Weights of a small transformer language model: tied embeddings, 22107 steps.
MLP neurons of a small language model. Each row is named by its layer, matrix (up: input weights) and neuron, and shows model dimensions 0-191. Each number is 500 + 25 x the weight over its row's rms, rounded and kept within 0 to 999. Numbers have three digits each.
After each neuron's rows, "fires on" lists the tokens most often at its 100 highest values on Wikipedia text that the model never trained on.

L6.up415:493557529483515454507555479463495504501503508503489485459532519516517460558551477466521466506469486487502529504468473511513542511529516479518491495481500482499464502513505503488464501468483492473523489501484490503525487532502480484501486513482525524543477482544497551573529495469488491499455483497470502515472517516518466527488500578515509510499532525556493518516493500472484488492492507455492463540506469533493487493491524497511539452482490468511479499480490547474493507517516497538510465465479473513497550508518501445522524482505551488487538525540500510475490540506520518458
fires on: "an", "ed", "or", "y", "er", "th"

L5.up879:510527487486495472501502528519485468512507512490544500509513539495449474484509537467518514501473489507517508474482512481482510512507507513491474453498477467528475459496497503466468514488505545502520507503518541529520457439528504534540492521537484502507500536520521501506515523522510483518462476530479478529489465501494527518551477466533515499524465489537455483531487485481485493494519487499508502483519431517461520534518490443542568490516473527496493504482503493487509482490480456464524510511502490504549435500523475517538480523480462469502513500515481465495504548477548519471
fires on: "te", "e", "st", "or", "re"

L5.up584:489541508497460463484510457465457495526524487511491518524526478474492493530510487507490475482478502502457546448501484522464510528532553455489529546456475492527489511531511487497479522517456527513481585494482496512537490496489491460464479497488539509510526483494495517500484477493562506480482534443509500503518480544480540536499451487509477503521503517524497502476455519522436525524491501477517455484525501532518488539530498524502509509455497528495516502551512483494502514480521485433500480501496448487498494506500485515486462529519499536500476491518463504477535504470505532535
fires on: "ur", "o", "ad", "im", "d", "y"

L6.up209:522524493478505501462523492503547549499459506496501502500495479492498500477516477500488471470501494508517562525497464496493517458470501491530516529555469499560473497537530505481494553486495471476474500519500522511531503456474526541519508506518493521510552523506521478512490466512511511498496444535483468487511461513500479498459515548488476538496514487481473522482540462519470474474468442498472504533497493540480527548553553519499486486481483444489466494482507541509522537464505524515532504505536453490480515464456501485461520494464482470512475515526504481481512501475489535493
fires on: "y", "gre", "tro", "av", "c", "sh"

L6.up200:496505522484531488486517494472488524463501526532527499531490463505527506494549519509536465520490504491504528458528447506500542483526511486560528451523483476531530504489500472508478482455486505495514509519491506483516485459492504511526541486470471523526487538481472539517523518493540479526433536537493499509471505519509474566456503505517501503498481513519499558500534527502491502520496510485494468510508479521504526491573511510510477466490498476468464469449449520455503548520486501432498455500554508507510517488527520459479514512495499522508516493512514444470503509516538491516
fires on: "ed", "th", "ar", "led", "ted"

L5.up730:470527498504441432486512500514529471473517489512519489515551455393502503538483483510485470502501477524512519461500521514525533456485511470524489520468494468507500442503482527493498498489553495487508484537519467506525512517535461499503494515517530491537489524493511505500483471499508493489530508523472461520496487521528494528498521528472471504498479466514474501453457508488485539505469506492489491491488450501487472537566474473452527507479485472440483534520530476515464559531534484441509491523513495516483491495496480527512501530496515535480475535511506479493506528490549535541
fires on: "y", "red", "ed", "ted", "ty"

L5.up860:514508501463470466509489472472493519459508501519502473508503478492464495524510483508481529460513472536494550525485470494480533521526499458506545507499532471528467495515496513511522515472480507490551504516483504472516446515481532525471513508499497479495513485519492490495498495491511534508473473500519501507509475546489501507549511559519499515497487462529494465513498533483436490537488515436491470503481503493478508530532469484482510452495445477511472532506526523543490527472522486488506435531524473503493542483486452513468499512487466525492504483518474505498502538482502522538
fires on: "y", "on"

L6.up759:559492498503523510538486496467446477443448518489490552506493472518436489531521497522519546449518468565512509486527475490493516519467564471536513522494496478482560531515570503493500511507442484472512503509517485473494503531485506474491483490517518475512507501511513480496550482509476472491518454518466500495495443493497521513483498503478496453512524530451483498508486535483489561525525540532492491459488482504505490476489476495474526476493482517522497514489523485496516523480528493498552489534512482469501490495538500473515476496496524523496498495505467469516470512451491519435
fires on: "r", "m", "h", "ri", "s"

L6.up788:536533500491479506519505532483485496497493536485515491509508491494481463539501516511506479484522509483467514499487489511495529533440534536512532453507464491546469499486526484488451448479450520481518514458508550489482459474473509523510483503521535498483483568513477498498498511506530469538458519514480513524479491550443517550514494501494469477501459467502468526465536483503451473503514520514493506462542493522501491488472476488514543466485488475522536478499526492489520561493499503499546505476479513554519503498461498484521466512524519498526525497485492480484505513543545493492
fires on: "ar", "ur", "-", "ic", "or", "."

L5.up769:492505444542489475499518490520525531496507482503444474492545476495489505474486470503486492450479473502516456518502486464476526475504530529508515470486463513552492534497517497505459457491508491477511504500514493521497478465550517451481499518516467468506471473555480492509513539520506518530460520530464487475500513485468519487546529447511509493506522494502483529494499485512473527516562514461516482451480517521528538476462480464473546473516514566508489502461519465495485529472503525493491534501504494517485526507481506530543502539499551534479516493510501505538506531459531558520
fires on: "-", "T", "ation", "/", " mi", "^{2}"

L5.up3:520529471522537497495529548510490503496450494492533529529490483483473504510543464489487468507468510529531484461499456494511466500499511520520495491473515525487490499518482465519412468480497488496482469529502497478520513508459502498475511507515560506527489529457535496505515523520495496496495439489493518487512461488514488488512473507498526537511463472504516532527489526485485552494556505454460493508499506554520431501471502509532536451536508494513494465511509516495494510505436482457512475500498485497502452494552517501495511500505531496441476504493516485517530537457511532466
fires on: ","

L5.up352:467549501502506485489518545468496473490449523517525497517506496489493489487508528470520497446463480511501497487552492465508509498531499514523475523480527524498497476487570488552465499452459509518499530517501459505510506524469448463515484478504518498518505513515500510567522488522493494491496476538509489506514481466486473502519438470447505535506503502515490488542498475495495583493527533478450504479446500498507510501495520525498491459498516479483449490498491518492515527505509474479582530540553531486513499454497516482508487507522520551490490497503464490514492539496515525523
fires on: ",", "es", "m"

L6.up228:535523494496499483482510513495452456449479495516495440494506518471474498505491499516497528503506517484500505509482464465513512527493501470484534443503501510515541503510469517519537521495453540546508486504505534487525490496508516485492500433471519486498501539480499474509527475526529487537505483504494496510490515555499524523530456573477521485527498481477527474479547470538508493456467492481505491491488498524512504530491484466502558465502485514531494518491496530502475501484476471515514515489464515550542530482499461511553500501498498495521550458503548490467496494540534475481
fires on: "le", " Le", "ur", " Col", "or"

L5.up287:479508487483526499530525495488460548454471511527505500503465508520437501511472495488506476515472461493497533491473485499508515483477500494524497506474539493505453511517468497485465501503499519518468499567553445464515517503461511470465508524497543501521497530477494538578467544537499499480510493465488476514509487485483471548535530495468502519539477505530505522531506497527500526523515487502506493497516530512496465506481456500515535497532490489528495476530507474525483494492490516470507433503529463497500523491525476509524491485481523484537513507496488437475488530483527474485
fires on: ",", "ver", " 2004", " 2002", " 2017"

L6.up634:484488501489518475519517509509511505485534507476547536528498477466462476482514498525513465481507517492518530483572496458474555490501514473488486531501495525540535478467522494487548496492511443505524516488539503511503497487446497500502479514545477482504536494539483473556482433533480481515473501476469463500502477554462492542493469477496499543510512499556522521452556499519496469488516475492468471509512515496515522510525484492496479485488516482472521483528505505489446529506492462518543503497497461471514499444562518519521483533492478459476526485486486511468473500531511478463
fires on: "emb", "ct", "ig", "d", "mb"

L5.up193:519472473499509482493495488502497517488469528532496511462470480518497444528506470499529509486471522492491539551476511493446514520530524517516495509516500521516480489511489543464520519524449531513528492488510522548519495485489541524507490488496516540505528502535500481526509498482500513484525485520517442504484470560489449544503524560526470536537538492512481508507473502456496490489567496448482457501461518483462512473502488473524457507524470478499475485451510482510460518459535495484486523484565482511492509507516510494489489475479502469485547506538507506467470498477479522509
fires on: "y", "ad", "on", "ab", "g"

L5.up667:515518473479478448491498485492498503479544508510500523509445559536456489498559495485511510501468517483472545529514491521485554491524478535485522502548548494526540512492493514496526518451454520503477476529516513507490499475508519568484508491511503514512528511516508499512505477518476485459502465515477484458505419544508466570483499528497527511495492470553512483473527543517488503508478510520513474529473521491504514471511462515519489436475484488498448503501472533472481548492509474484520495532524471496484490488477499483538475523500486505480531514524496502449516521493504499486
fires on: "y", "id", "ig", "th"

L5.up283:533515561535546477475581555511466482494500513511486508486500457494522501515503498479525459526482534529512514500549490510508509517457488513500498538464514497510517498503501496507505488469525496491514440509492483504465484491488512486474552510489511471565497467542505572537508489481523485474475482461526496520496483541516486505505505484509477501519494451526495477504521516502504516477522498506466508507469504470478463522460486474541510448532528509491535400512503517481450501515485478465491481490486518512522531443505469524523486489505534498500485502492501493495525492512544531497
fires on: " and", ","

L5.up719:577496510525537469524511542485492473470497499538460522487517478473485503504458505492514524522510519478522482485474484512484468484512520496490511534486505486490496470491524488470450547501453493490491476545478450489499476512455508538535511511509526466521496493503524521533490473498566511486480502507543473502515490538508506502497458467528460523530477450503490482549477556461471517482474519517444473494488511513484502531489460472507515501517494475517490519505558504556485477489478444476500507490509526511516507537562492531503508509487521515508504526538497517481483480477518488499
fires on: " I", "I", " N", " only", " just"

L5.up135:513502505476524522464537452495551511459495505540530532498500536441538504527541505511458488505496545528523484452490456470492493477529466528524490477519500472509520514504498522505566493482498488508554475556477489496475468482468532470514492512510479527509495521513522519494498515479504492519505558493475489466503503493501481502471510499501507535518481462456493506511523545496484530526442482518512498500454508479488502490479466519491526524525487492468501476465527488547473526450500469524492490535495516517516511527495543464484518510510522538516494533536511505491457513432521506488
fires on: " ", "\n", " 1", " T"

L6.up512:519551507490499472491484530466484474549493486467508484535498534449471506509528521474538536443513516505504512493515502496499493511499519511467528505515549512519482551477488501506476504520461520526479567493548474459523484505474499457518491509507494500474490499472505511513491507553535492498487504477500524504483482496500512494552479460543484511535437519507455516522477504510477452436556521446514513533480510484514494481498541482503521430481479528498475526520551452460530509499495467475517518540493517489495535477506510477517502503483467488504510485499517420490522503493513516497
fires on: "ir", "re", "e", "red"

L5.up332:500498517530472500485522501494465496492485557534482530477487532452500508481499493456473442503478492522536490535505472518497493517486546528510517536535508474519467524542487513469444487489494503502527493508500438548511505503488502519492509498477507520517492515514494548475485478510550486527475514469546535481496509527512489509529509471548489552507490458564523504508482521473469509467533503489470440487495503447496474537508508485498485488546518484524445477469521511534483552491508521468487466482496478490486510501531483494515494489496476544488482533458478482500453522473541549472
fires on: " I", " as", "I", " ", " Port"

L5.up350:485494504454483508512523446476469484516515511532468520483479542468526515497503544490511494511499476558490484470467436531479492463510488564491506517531513462503541515489527503462528521465513494523516495511503490519485464484492479506498515499526478529492503529533495508493520508494496494498535493483529493472513495516461463512517499454492493544535504489453461499502505521476468511542501517518459487521495521492488515490431495535511474512494495524475503502527549486525503488465542452517535521469502482496554550509546542478530489526498483521536532516512445459493478514463543521504
fires on: "\n", " d", " ", " |", " 5"

L5.up502:516519478491537451476522476526501555456500537474466472453521495474456469442507452464488491509523497541498491505488469470478498502495523513481514515501462530503520499516519475464486563471505509489502512473493526545464470414503485450510534510495494478520506505520491510503513474497525507550509517532493512469491531500509485489526498509467513492514537514497484516493480475520467484499471516518534481477463481539493508514499510487485475503572498510508505519508480496493496506486481509505540502490529507488512528469503458515529508516497528501473491502513525508514526506465544586520
fires on: ":", " a", "ity", "ation", " mi", "q"

L5.up111:512488477532527503497503514476484516461460507510492562506456526490478459503520496511498489528526481515525514497536508467483482476483518498433502479466465496547551538510499488499509516458481492482518484524509508508524519487490507475500523495552508496505504526537487491515511453503531500496500491478471473496494451480455500530528537456542496495518496518487506495452492472483466537518546497543491499519557534507472454521493464528510509445470506477497509459510546518493523498471507473489510516492458467501541505501551522538529472507483473462446529515541480515484525572487494507465
fires on: "i", "u", "ni", "di", "vi", "in"

L5.up224:475517525545530518536493502482484515455521528470503524492521497506445479448485494515514492468481511485542512504531491486477508511487532502482506529490478545496575486501506525496492483511446497496499531489485485478481515528488454528526478481471507467509538535504523485550510469535516490483475501527529446537487444472464540513479528481517539468500548509497518560495508531542527499486515505539485467424488514481487531483529450497528533499493520488454485496490484496492499511493497477485498530518542485528508511521530535498498522546485493507515549531503450513471511500533495459444
fires on: "r", "d", "ar", "s", "ig"

L6.up368:499525482509502452547510484479487502491518495498454532520510533478457490488556489533512502472487546511484489476509488460441544500515482459478563470468493467495494511523503501495459483491503487463532475487514494502519465485503494497539500491521530528514536514552536480493519496504525492463521509487503494445491449569497539510485556498494491476527508507511480487528487527502493540470508509507532467535507448503491478536498450514540508516513513551493518527532542499534499487476486468490497526503458444478501453497516475522516480537484516498480521521516471484519485531522478488468
fires on: "i", "in", "it", "hi", "er", "o"

L5.up81:526522530480530487482508497506470477506476501505537506472471526473485513532462469509515470535471469526528544510484469540494500496494547494486531514522536476476465531527476515487509553500485516521533519538542513507491504523462492548530480472489459496527492586519497520501487507524534491504496470525485484546524513463512493485531514506509518483511471511517457543532505471494495465490503511487507485577471492487486512503510482480527510483541466513481473537437498474465490482486511496475526488543526546457502545469489459479505510484525488546484523523501515455519496535510501519511
fires on: "re", "red", "ce"